From a checkpoint of a small transformer trained on Wikipedia: 15 heads of 64.
MLP neurons of a small language model. Each row is named by its layer, matrix (gate and up: input weights) and neuron, and shows model dimensions 474-569. Each number is 500 + 25 x the weight over its row's rms, rounded and kept within 0 to 999. Numbers have three digits each. A neuron's up and down rows have the sign that makes its largest values positive.
A block is one neuron, or neurons of one layer that tend to fire together. After each block is what it responds to, as a language model described it from the Wikipedia text at the highest values.

L9.gate89:473498502526501515510515505500467495498468517502477541490498541506572500495455513525474509510472474470519498486475501449465482516529449532471469466513509517490442473567473522504458518488488521498451540543496459492509505555459480469451482507490519482492496485490519499514469507513436492487
L9.up89:513526462477476532457520459503481470541514517503463480469473528546527485493519483486438541488482458465489454463490553532450503513452466530460497492543509480494514512516522474500476514450499486474486522511496424458477514541469469466457528482511478497485527545494561533453485449509484491427
L9.gate359:488495519471524526518467467499519482525455517544528542542493509531473466535458498511474505467499500494483492503493534501492502489488508455483483508532549464512482522481528473507536484478526466495478495491479521459488520480516513497457511485490484540521491518488482521563523463530522549467
L9.up359:508502496493524503500459501539492481464466507458501457557486448486481518471455535496475480492476498543475475518497525529493546473478499484464505497484494516536484495507481465491484518502530508487470528471498493485527524501490534463477522512478464548485506554489510540518477468510502478506
L9.gate397:469498525515520514484531465495493509479495504503535507556515488486448424457507501493539534468488554547507479498487467507495500507514502480486489482479508478460513465513506518479505487462512491490482518461497528492504545516482470491487512516479474484479450551504514478487496500487497495497
L9.up397:466547437503536473452456486548497526525487534503514493531523516502486492490545480524520544503511543505511484503491498499477502485485503499523491562490451512463476488506505490487496427469507469506515507513510483521530472497513528490475509520510432510483520541523470514474490501482534502497
L9.gate676:491491446506498512524440483468579465491505515502480529532506467509512515510544486491483513526503533522484516515510521459470463461505498509497481553467482501507481546511524499512515510539484512570486486432530469473502486515448527460469535485501456487479494535492508492516480461532507488487
L9.up676:497506507475478501473505532467487538486495475525525493499496561471465486476505510482518534527490495485486515484513502508494502510481483500501484474525516535443543468505543471458494530471455481497514492510507500504493516520536480493510503503488491507518508523491500516549508540518467556498
L9.gate695:525504523489497502474475535529528462508509506482499523505499474485491451529527524510544569520473522469477544483439463472493475512452464445468467519505465471527517524507535507513535527494440479515533529504493490518474520524517519531520484461469505485497479482512515507499508508518519515493
L9.up695:511488522479516545500529470550471501530513528498475528500505530466485533523472490489540529498520499488464489486499480414533525469497446562505494496520511538536465449504481492518527518448502475493519497505513462463487508513498455506411502509502546460501490475521517541516510495531511522524
L9.gate698:487516434520534533478488466488492524500515481518492504510531541468526519541524477483514493537502496473496489505452473506497506494510482525490531540500529525493492507432475450505510476556505502509502549487535470460479454484496510476460505510513511466495519550486486465489448439514462523502
L9.up698:522525498484477484479516458490516532541504494551542527521465514548490514467574485533533530504517477447473507499526499480494511529462523486512461498535536472507524492494513477513473493492507510489510474477486527438453496530514484488496488510511499500484540505486541484514506500474505507501
L9.gate769:464474490526491438506527463463504469524452516491536529535541513495536509496477438522489531545469472490543518473506471479462482504493468511512489489489503548501493478524503541510519490504499504512523516453488494436490534508444503533452492466477461509475466524513474518488504475537499500522
L9.up769:477525466552494456482553513522505486491495523532519478494478509421564493560465437466513530521501495485530491512500498516545520519532492481485502510458503508509551480526494532478507492518529485486476520468512476511486484435538485513502490538492508502543528521470490536525526545513512471530
L9.gate772:465523528532521519521490468504529487506530506514537449506489525449471529508534501508486497484486453506504513469461457468471510497461474483547460487485499537476522496514473486457516417502437510511453478482517494438516537485468518496463531512481452501473497539530486521481493452483494463484
L9.up772:510495525509515525521516535535490501486531503489463543494494485528520554537477505529493518504472513514497492460488498512503463537450477476509501501504503485505492520526463541490455497517538454484511469494522545527491485495483469520509521472483506505513485484448457515533533447476480489514
L9.gate821:495509516489476471499480470524474538466520548513491533472507515522512530501522457473511507535518511475505495516501495443495478523470484496484477483499504537498469515526483501516502502518498512446473509488437493473555553491464480482517510495464449503467491475501534462521532480462508489476
L9.up821:517539515521527513454488501471539508483441517504497447496550476473492498472481533501515510501458507503496496472471456489470505533490475506449524501493479565462530497531523498478506489463524530508512504486533481492524520529533513492533511493540464515508488476481489527487496478565525509514
L9.gate948:513508512514478523518550492534486528511529471487543479522513492504494460542526457507562446506492509531497463483461487516473495495499487497515484499533464518469527494493477470515447503486530471508504506520498476497554479522519449523540487534475492487436472489487505530465504537492480465450
L9.up948:517464500503507496467522528483467465503554489489502531503502507507463549475483490516532488478515476542485464529463474496490494504473486493428526530493506499553498473468532502535508444482513519529508553547491521502479574561485479504506505501483516476520485519515484499477503486490519489482
L9.gate991:500530493512467501520588534528511506528490496514490537508460483496532485478508505501510484495495496514470476488476464478512525520469523467477451517503511529510488530488516471466504507496484486489494526511501479473506499502505483497535483471462459478514492490520516505529472550474538505493
L9.up991:475498513531460501510485517499479484536487527490557496543527451526553523513467445440506503503486463491494524488464524526479498511481548570500483473529456485492476507485476499486509492518541493497490529512515472489510479521495523531478492474485531492519502514489513528499442511538511483485
L9.gate1282:504480510495557548528494489499480521496484483470529485486498480500491497468506496466515462493479499473494530525535484482545470535474465520460491519494540467462504477537496499524478463497507451511487490552503487441487474461515512531485535536539523493490488493504507481494477542505514483490
L9.up1282:509497480538508491498515517513458520497506509499476479487472478502463485498483522500576498496497471549530511455517545456552466497473461512523476512534492502489524472518538527509502509492504531484516532514505486487500511465518454498481555523499501498465543523510472486493505497460495496542
L9.gate1345:509503471488505503549486461496526488497504533528483482517509492506475486510477531465501522446521523503514471458502507494501484496488494456521463504513512503495482522453535524500540510506522531462495481486552480433502509502502430507483481507513514516467493531450521504508505482495506484468
L9.up1345:477506487489533514482558478506480501467449503501508498495491522474509466488518527501507482481512508472536514460467536530516513500460480508527461488495507468520497498523492493506482490513507497536497508504497500523488495463466513548514508471525488487492449487545516504491504505457493496535
L9.gate1495:485493506498501533529495502470476499473516532474502500475487457492538472556495476524487488499492483464465504487459486495519540503489532518509515515500506490492480479513521472472528478469487493512515506511517489534440554492472465567454488540479465515495489509516440493484449460471504479503
L9.up1495:491510525529520529514502530457541460453520477504457527497477469500470490479473517500519515471502482497497496465542497477554506503485513506526500506479512505526471485518488490475501532500496411479463511503485508522501509464497450519453500491515489483477516486484522467522457443519495500509
L9.gate1646:470529505520490528543490523519461494492503506479507570505526526524511527536523491494467534472481473535509516467523525510470481519464494533508494516525469477485523507500516508461458483493519458485510490484490424452509504507519493474512495510480473510487470481508532521514519486465441462475
L9.up1646:432481536522485542509491467461477511480506525500479521489479486501515523466447505494524494520503517459508496505514495479537528451507564537512525489476499474531509476501502490551495511508531528519475481467478458463518542455497529523510458512482453520512454495522457515499460502471497509530
L9.gate1704:532477520480486511499466439453510487548491510503484503515462512530491512522506493510515483454465497542501496499517508500536533490498485523476535501501533509512499532512504469507525455504527552512513515497513495455482515513476511465520487530517462524488456515469479518497475515512499487483
L9.up1704:473468496459493511495483474514467533450465459505517504513491454491524481469500494473521502501504510455504426534483516480516484475503481530531492476468483531504553503460518478510540484471504478452512477447470481518488492490531475474528492532496519470547480512512503486508490474482451476512
Responds to: The period after a track number in album track-listing tables, like "| 9." or "| 11."; weaker on word pieces in media and credits text.

L7.gate843:517538506496455500492514464502467480465539496512525537485500468504514499476518507511508481477482490510517528548514544481498481521517497489503520505524503502490468514502555510538523495514511510446512480544453499520534490489481490529519486512486503530492506487533560497471498475502485507525
L7.up843:514486522504511509465562463449462510466436487529512495498523494502453555511528507483497498500480518469506497470510532513540500488541497494529482503519519476497508512492514499504487515509490471484476480488482470498496500460508513522458516504532523482491523458535542547529520494505508512527
Responds to: Final word pieces that complete a person's surname after the first name, in tables, lists and prose, such as Gumb-el, Andreesc-u, Pers-hing.

L9.gate55:454481516549474502518518489551485442535495489425512490522482497470488523490464456519508511509437541479509532496538477488477481478503505509481479528464513505463496496493513479480516462478507556535478496494495493496448526486478514459574491499526523450487493519503456476526462491518503462510
L9.up55:480484490492509508514527491465504452488477494566487505483497438527529474494492500457510448505541516546513474509514523488496483507505542511490483515487509507478484538531474524515486513505494471510528518438497479484482517555518466543536547473482521496480514469511508480502546480502520499506
L9.gate178:545488506501500497515506568531490509465546474482494542515488497575543523478523505492481505492503462507484454492465491544461532498485531497472483505520479509487461494513517511471503511533512509529528534492507537482500521493524495499504504502490521546515559510504504464456501508496494492528
L9.up178:509511531498507499527487495527503466492542490496504557524525533480535524490509497493520518505496460541504524487461516487442524497433533521497484532489494510494527474485505562507489482519511507500542460494471501478487510518527497511523491465499536549501458497530546534506454492503541534533
L9.gate264:484476499492488529490493505509520507481495528482469510512481524475492484497478531539484530510488533484511488456509521474491489501474485502483503461514486497503514512461522511535509487500489490509519501492480468509509524481513490537485527473469515513488483499542514497515496495466502479531
L9.up264:519487531529491560490496481503486527494490491446505497461509486514492576501517483530485475476495509540521461477514500509486522533508499495512541494506499548511473459483511491518510511475501495504528520498518504497524485456493535505498538490507494475480502515579483473519484510519504447489
L9.gate338:536492528544508488516521490500511460526514507485482518501535466511538455511457493448522478510489499524469469494498489495462470516508471478489478505467500510501520498533523509463531525483499519469522501477488503508533444515519498487500491499508544514534468472528498499540476509454480548509
L9.up338:488459450533498483470503517544511448465489479533490502535501453512500502491479493491483518505503515474472494521488516438515502479484493513454501481505473485512458461503523474503477487510516502490524484514511486519494496455489475510537479470478520498495529469511503500524459565531493485490
L9.gate538:521476516510468453488521524524456479496487517523524556528522509494476518491511492433486480524504536485532527525472515490481477484509478504473476511492459495466505467524494517488515518533497527522510559493485493469479575500549471485525510509526473516465502503495512504520517507505487480469
L9.up538:534497536464510502494521499479467500519528505522466478513471521502519498527498502508536457462465515508543500516499504480487533477492508517507543468507481490492485518507533472494465476516480502461508539501465528534466496531485480484530535424550483511491468523543526492536517518501554467496
L9.gate722:475455532503532483514508470544455467487487540473504511504530475543498484492528502507529517476512469549496522488488472487493457486464481506472495505499480508521500529508484481512522498529517510481502490488471529514487511546523525486493457486505513533476511528496494501509516488494509471497
L9.up722:507505513487528496486463484548507455506478506497493530527532501495494515512483506510522465506525500519529434541502509501485488481521474506521526451484506458490468543504550450516499493503530494530474460491465501538515543488515537516497520523530542466499525512521516546516479543445503455508
L9.gate868:500479484503487488468509522462488505545495510562522513484503498528534476468523550496495542537469528524454465476496473480475499528489468505495463475507558534460490507501444510517534497503498513442482486497504526512510512515480504462532503506532476511499474511517513489494494560468459513525
L9.up868:477509461521510444484498506499497533487460491520489510493505516461502498473525519487495483494448553442491439523530458496473493553521510491460490526526538510478474523514461516542528531486490519487485494499463482490492469516499527486498523496508502471499467488521512507544493506494459506504
L9.gate883:542512508489507514543479470493502499487497460525495531499518485565469476507532514478529523516452510510490512455521518496494474510499499439524486493509496482536487510507454532537517527538494536484500500444494487479497519480475504492513526494489511513534496547448536506544544477542523546528
L9.up883:513492531498480495513494480476519545529469495514506504495526482496436480539499519484537506473508516493489496505515520459493473449488485494524489522487490533524484481525488464516463474516515504477489508523541512528522506551569513540501535523439534525546517508543540499498477519479476457514
L9.gate887:505499472458450492506530517497463497519521527524518538519507464482509499519539524499508467483513504519476481492509466529496517479514478441513527518514522512488504484520459504513491500458487544417530495456488527448475501522486527535497513438471494556491480491549563513496533502541496497539
L9.up887:505474491451507481556508486507515499497481507534529530453501512531527464484493500523500516503487550537516470490513496465479515479463524507464501475553497509494498502482529499483519486548508541527484467478502502498492512532506483512482521470491504463532531494480484515527523474519500492505
L9.gate993:524502477525498449513524524479554481454493517478526522473529462492486490487533509547519511495494512503483499505470491504507439499465482538488511463475524539509513470482460494442529496473501473476525470482506490500476451531454482546544489531520490526539503509504521491498514500511478509512
L9.up993:468507489473489509500492509483505534535502485485528470511538470512537512530534501482548504510502476473518487502560542516482506494461518524522532484500489530488513450516504488507509516445554528478487531489479536462488508501530495519477498499514471497534536503499477496503473478501465512515
L9.gate1114:528520535527510448501484521490541499507521470500461514575482514479467489452519501488485488522478547475493442523497498477483493494512484532475506516489506482476511508488471505519461487512482524553487512451529509536529479503509528510468470498528457532478516486496494482512508514493490506513
L9.up1114:516495490502517449486479471506493566509498483487477555500480494505466497547519533501514504492477532446470424513512485486508502549501482482452517445556503530499516511492509540529494482507547519506533509492503493457499500495506494486488471473465537483517461494510525504523502550499500496507
L9.gate1140:482524484531487505449489461529484479514499539470483495488559488478525514495522492489530481505508527481498509493500475465494484538517504516441455511479502509487484489506480556529468497529486504472520498536505540466527464515475495497485528502499477467490497559552548499494477510513520524526
L9.up1140:505524513454488478504462512516459463482541473535490510500513496499478474506519513535509476515506524526467508527460464444509494505494504490504482483526499517515533467464529508535486485513494517466505468505498504515445457493498477479506518533544550532505470464486497483577480518442490478546
L9.gate1151:495454510520484519485497484460474486501471494468497486489505503489511504520463492492457535507511538517463568519524466511516480495471491466506489542513479522495481488479463488546515471520468526486472472518516471500511520503511505538484506499498475489495512534500490543494462516477483507510
L9.up1151:505545482480512535476539470491537441497455441503534502529482518543491535522487528521474441513515458502523511503470511491536439493476505466514469497499481495498485489516487461481482458514520480503517518499476532503476528525540438508503489540555502508532484512481496471491507486499559552528
L9.gate1294:505534533498501528494466502508495468511458488509460506452473506499500517508487527463535429466475491488516513462464474505511456528506491468545539508506526507512482501505433518501506455511488497522519472513505510509468544504529522503457511498496515465504583498508519473505469483502489510498
L9.up1294:494518493433508496531496512471464546523475503472525545481488492483479485518488489493509449476495488500511486476526516459496465511517505513531462491506505517506506507468526467488480534441513483520532489528537499493505546497487473522542501507506482532495490539494521492488489508514471476487
L9.gate1333:558550501527529513511516533511495471464522472538486505527502428561494464492514522511484464505472511501504517516506494515493511520466519456517497483514514475485507507491514515506525498496470546566485507461474528483523486497502461514507482495504503494486495476503541453514528485459550512475
L9.up1333:539545502508526513510512452546496458511483482505482505520503508569483480516522474498481500471480532507501486514511513485482557493497503482505462527499517477516475487486549497498478515519521481511524529523500525489504520526508470542508514467525483511474522509491486464477519531479533465491
L9.gate1634:508492491501513499520524533511489504511516512545504536493539518493481518504509497478508515536498507493520487557529480485510488493485498446510505562488544474506483500529490509508536506486493532489482503489438458536502494528515546526476539452445482524500528535458474489526522459463549481458
L9.up1634:474512545476497516505476490515503530523489440477511517510499507513488492497490511486489460517473494520523507500492524488505487515501507524494503508540510521493535492505484518526501508488489519444465520443466468460477499517478470496525495468480550480520530535517530455525485466492504491506
Responds to: Inner subword pieces in the middle of foreign or uncommon personal names, mostly surnames, in tables, sports results and lists, e.g. Jafarg-ul-iyev, Glish-ik-j, Mack-ie.

L9.gate87:502509534496489514516523551492561483492489481480525517478530480517533532469585497539453461488489504536497586504518506463485490544485503475486498495546522531440504525530503520511482500483489544491498509488440482486497491470459514531511517493510506490508488441490497475496538477446514452518
L9.up87:528487500478524533567462518501479465500478424457517509516561457441504464496492521495533525489494472544500518485478488480467502507491466527472537479559471512471482488507507509520493470513538467517490468501473439508507519513514485537522500509522476465501499510519494490526542464437525509447
L9.gate238:500548457473479502489479522517505474541513530502513497516488530523503487535488497520415530483479463513532512491455519549509545509513506517512530499481512466477489482512493532505554513504511482456501468474426528469539526501457505521497486492491521451498500495520488519521478497467485503464
L9.up238:512462489491517490486494480512452486504502503517504539512546476494469483520542522466494485472520463507502523493531504503516527511506583520546476538524506449517502472504501505509530469531527465529524520485488463523501515509511549527516462488508512480497467527509506473524523512523511451474
L9.gate329:539470512505451497497530511465485479535532489501493518504466513491544496460496488487458507529512509473501463521533467505499525481463526490499463513571498527473516507504511543448485476475519494504519467521514495520507508457497524488481526488528475473538481489436544531526493500503511500470
L9.up329:476473489510509524477514510503525533531514501548475517498450468488488485483482499512541532515491497475514481492540463462513485441492489488496467511512493507520517533496486498526445498497501518509549526484542493492512548477492509508515517465481468526468546538506530498511492511526500535507
L9.gate615:520455522480523457485504474470454459493492526536480514481503556470502511509534478438502475511476495512514491440546463481467464484514495486517552470514493469520526516520502514508518516531517530538495468510530520524555518458497509508497475489486469527463513495513520501491533525486458457489
L9.up615:508505499475480505486496501512530482534522521510498504473522514485501474464501532484509482495481509440476472515532502514533503518461512547502481515476482463459553463474477551501478488509475483539504545503521507518550505512481518547481488499520521470472505505553495482514503517531530521504
L9.gate655:511528507531502491531476513478480514492491492517472506472552498512492498462524518466478456481484524475494489482519506541483451490496514449477466475518478450506497532510498528518493459471515491504467477467550498486508529483500463519529501499523501527480499531465485430504510476459478538484
L9.up655:454479455519493540488499490464478507491502482503478517476524483529491473533509505538495542524515480509521511428471538490502499526500508499488487499494489483496500536497508484530491534552474516499504469499543491499468484480522522545540473504449474485456480495519503526466486496470521499552
L9.gate697:523455476492530479555537528497475447511463470440528549497503478506509459484512493500490461526500488509474487442480507471536465503465509524481492451491453512524492489476516497509525514469520502537501510489561494505488495502498539513504527501504479501474534494497525527508499529515503487492
L9.up697:518528487477535528470474537478528531533450508477541479495522525538482493485459522465501530477517502487475497516521519506497533551451503543470491481530508476540497501461509505489521428508512483522539466516486534496550500516503501524487483473494430491491506498520526492470491521495507494515
L9.gate732:467533489467510501513474496495490484517505469551484518541498484458490487475494493477528542498471543461518551486546491532453511484528515481520500455533461512488539506509477484512539487527485524513496510499501483510540512469549496484533484502531491521496490496560545517522507540505477499488
L9.up732:495482518513529499551526525526469477512491439486512492507475524523458492493461519498470481481551476495489473507502531485484501495539480483520489520475523480499514523522487493494537500476515523465538510539474463544515485530508518510493512475545548501518448478481559475534522488516468521504
L9.gate744:484521520475499498495500464443491526471488459524506439499498532491498498525516546512507490470544495453538493473478499486528485528524561501497497541498536468511495474448572536531500520495517466472531487496518466483470513527548511504518494520530474484462491500513488533515494532501481510477
L9.up744:535515469471521488535486501490518510517527498497473500511489490511526507488509484505549493506529493547469489485489504480507514520448499490537501567528511518495466489516478505544489482537463491531500463503461481468477512501495474519511511493500515552501478465467533485488497503534457466484
L9.gate1086:512456454503515531458521480498476470496487460525498513476531517505498486503543548506473494506522499501478503506458506479480516476535491546550473525482432465496520490527522546507498528524489448515475510482484548462491450454491495529551486524461536520508491504532507455517522533509524532468
L9.up1086:487464489514490520495502521499500502518508488475478527503470500477467529498499510454479489488494514472505520504517489552483483520502481506501504496527497462501493506532516479499493518534462509507535457497464533471491488514471482499506504524507509489522499451538520469523506520492450517458
L9.gate1176:470460516506452538524531481530508468467498562470518470526475501480510532520435553472554512492480537490523484515504491470463494494502480496471481507551513496446510513482467509541537536511458482481506503536544503520496533509487508512510506535500522525531510495497549534475472455450506509498
L9.up1176:472500519475489462463494518485516491489521527454476469477512480467500513468465503501550467482453495477472558512500525544543481503469451482509481514520503492498479523506472473500495489442457515475484474465442472479471526539513514510544517495486477515534512482526492474485524509491489455535
L9.gate1227:546463499494466493471503486505478527507529513491487465507481512514554500483466513492504469499467513502470460505496502508455500490505488515485520506518471484495517503525497438487448524471505526523489548510484497489526518516496488454503496427541528484453525508497494529511534515460493519471
L9.up1227:505459509490472467484531538447483478509494459538454525522499457496529515492502491518501466510504546467512500486510530460465528486498472524473487466513504560495508533535536521514453546517517490487552532508526528523542496509485520472480497503509477503515520557498504502517526527479469508492
L9.gate1348:480486455463497515497451504518506439470493485538505510458500466505522514530513532519513500507499465547504493494520509507507499512478509515505475491521510502512499560501476497481501515510487475516524508495493494533519507476508517451560490531453503529528483529533548490549495516477534548490
L9.up1348:481488539489490485477539500519488503524515466489522521491511471500511512464469555495498503500490521522463497516522494508544519488531475512508455508482505485516528475509495499503503495478483481509518458493506511515519475418482454507495525458512539498486492510515496516518471483524504552478
L9.gate1468:515480511461521539510526440510528502513539526521524499494535504492497490519492528449474455537492488486531470461534483509532504503512533518448515541489517492510485460451508524479545503484480509528513500479413475486466489505464522489519453501462513491548469499534535505510470484490509470489
L9.up1468:494519437444516521526543500509495473501510493481475515517495479462467445521528527464487448510550494468520470481524498495545512493539509511449483519497510537453487528527531490527516539512489547495505540492489485533493503491486529542498492522479524469478472528439555482526501490490534527499
L9.gate1483:506497502482506510516498515506509477487490518536487537500485484450474550496489512493505450535563514499483503533526467531505503486481484486509483560531484481475519499498500506463482496503470502483480451498471542478525503474503510477525501540513495464500491473502530458548500440483492492517
L9.up1483:482499444504533489516500487487466552517488509553461510452495487469526488522506537508509499490518494464530529473496517525505522510517543493506486565492525509448500536536526555535461513487511479481447492526523532516485466502527524553491528540540556509529551515481510482525540505441500540471
L9.gate1536:486507495475491527480536497467470528470493527509473523504439464533546468487501537528468486518479503528541473539518519467498496474464464490511478509484536524518487512523458484553472529458482497540547533493510504501474497513500506529517488510516453477504486505467516504486536482492513517509
L9.up1536:495508489480480487503509498477466473506493520487496494525539512509517461517457503530481493537501467489511488519506471496546505504512481507488499475536482522509553537520523438498505513480464482449523496529432487489530540441486473526516533502519469468481487538483484499469491481530446493491
L9.gate1623:482481511514512495539515520499512474558526518463520486499485487449511491502519521500474493524494513482525500478504522510444475495527503441456503508479542434507516531449527505499489485472473494513502532499470492507517514490538507520512484495516543471489487468501490467480472482486509515488
L9.up1623:482474493495583459519513515476461493548467494513498497559517535485532500500509478465489489526516506488491477498482476505498499519486470493485504483497507481493554473482476500520514511484470505472491495507526504507517512501503447473499492531511526508509456509492536509528479501474527494502
Responds to: Last word-piece of a person's given name, often Japanese, just before the surname in cast lists, credits and results tables, such as Jun-ko, Hide-ki, Minor-u.

L5.gate346:488513478516480483508500488504516488476522514462492489521509481525515501454539517491507479477517502507503543512505523466503534501488510510542515518495499525505489489520545509517527472473504467449507499506504528527523468468492477493533497522523444483503536532565463466478449512486510497508
L5.up346:554486491493546515517515505520497494544490470502526518487523513505487478505497507480451522493499505532496495486507480549525484475520542482523526471482476502483520516496471532517523541535483513514482486481492468506499493481505511495477518487503514499455500503487438513501515521497518531522
L5.gate820:526495501520510473532470464544497468510521477556520485508523487470495488492486498474483486505460462505467534530469485503553494442490563496521489531484506483434529485471502517473501504501539521488506500525483557553468530482528504517471506506492503488485489495496472485447505491497468532520
L5.up820:487473497495543480478488447541460505503493521476514467493544482471460526490508504493513441528475494519494470504502476521501530501504512477502481520504508488466493515511525497499493506495510520464512463473531501516528568482513486496540517505496488478494549483460509500497496483498489470427
L5.gate1235:524484512463509531532503488548484518510487491524516555489557519486489465470531509490507509501492534459526515493508562479556501486523503508471497479500512549525539491466502499491470491517530552526482465572500508509518495498476523480508492518492517507479522482529565506502516470510483520494
L5.up1235:554473500514498532512502475517504499454539511506526507513503518530496507502499526479511477502500523519490483519478517467513474534539493514484521445501533525494494511468552462478443540471514501471528520534480484541502536496468521483512499460514538511538575488504506518477508477511462477504
L5.gate1426:517515512504474507537528508545470454511539481501514532518541469480521516496558506468528515507494521492477507522528458479510501494500515461491486490451479462489544513533494490507471460446544501535503483516510545471477541506509469522525502521559493513489545479476472467560505497499429510502
L5.up1426:521523527489503497509471470561478511527498518480516492506484502508504560480521517493523476501440512500475515480498484504492506471534442474441484508501496496495497486487549494518507461491480519517448505519499492513491545543537469545522484502494521531484478507475531522490461449476495567492
Responds to: Later pieces of a person's multi-token surname (also middle initials), in lists of credits or names, such as Miyam-ura, Shira-ishi, Coul-ter.

L7.gate53:453496432496490494515521502470515496494519465471502469496515441528495523498482474500486473509438549492476536472537524492482472515481501493506452502505506486495475470521484524521553501453504463489511516512509483483487482521504531484497525511492498489506492526496468483505491503469467530468
L7.up53:480498506481536501487503473472483530455496526477477507529482476513507497481495543480526469459528504480500495498530501501478483512494507515507467503493544524516466523471497483495561485521469519504485508464519499479486520463502547516467509529516460505504523508529523469483456530463472512499
Responds to: Middle or final word-piece syllables inside non-English proper names, mostly Arabic, Persian or Turkic personal names in lists and tables, e.g. Hesh-mat, Abdul-Rah-man, Zoub-ir; occasionally coordinate primes or number fragments.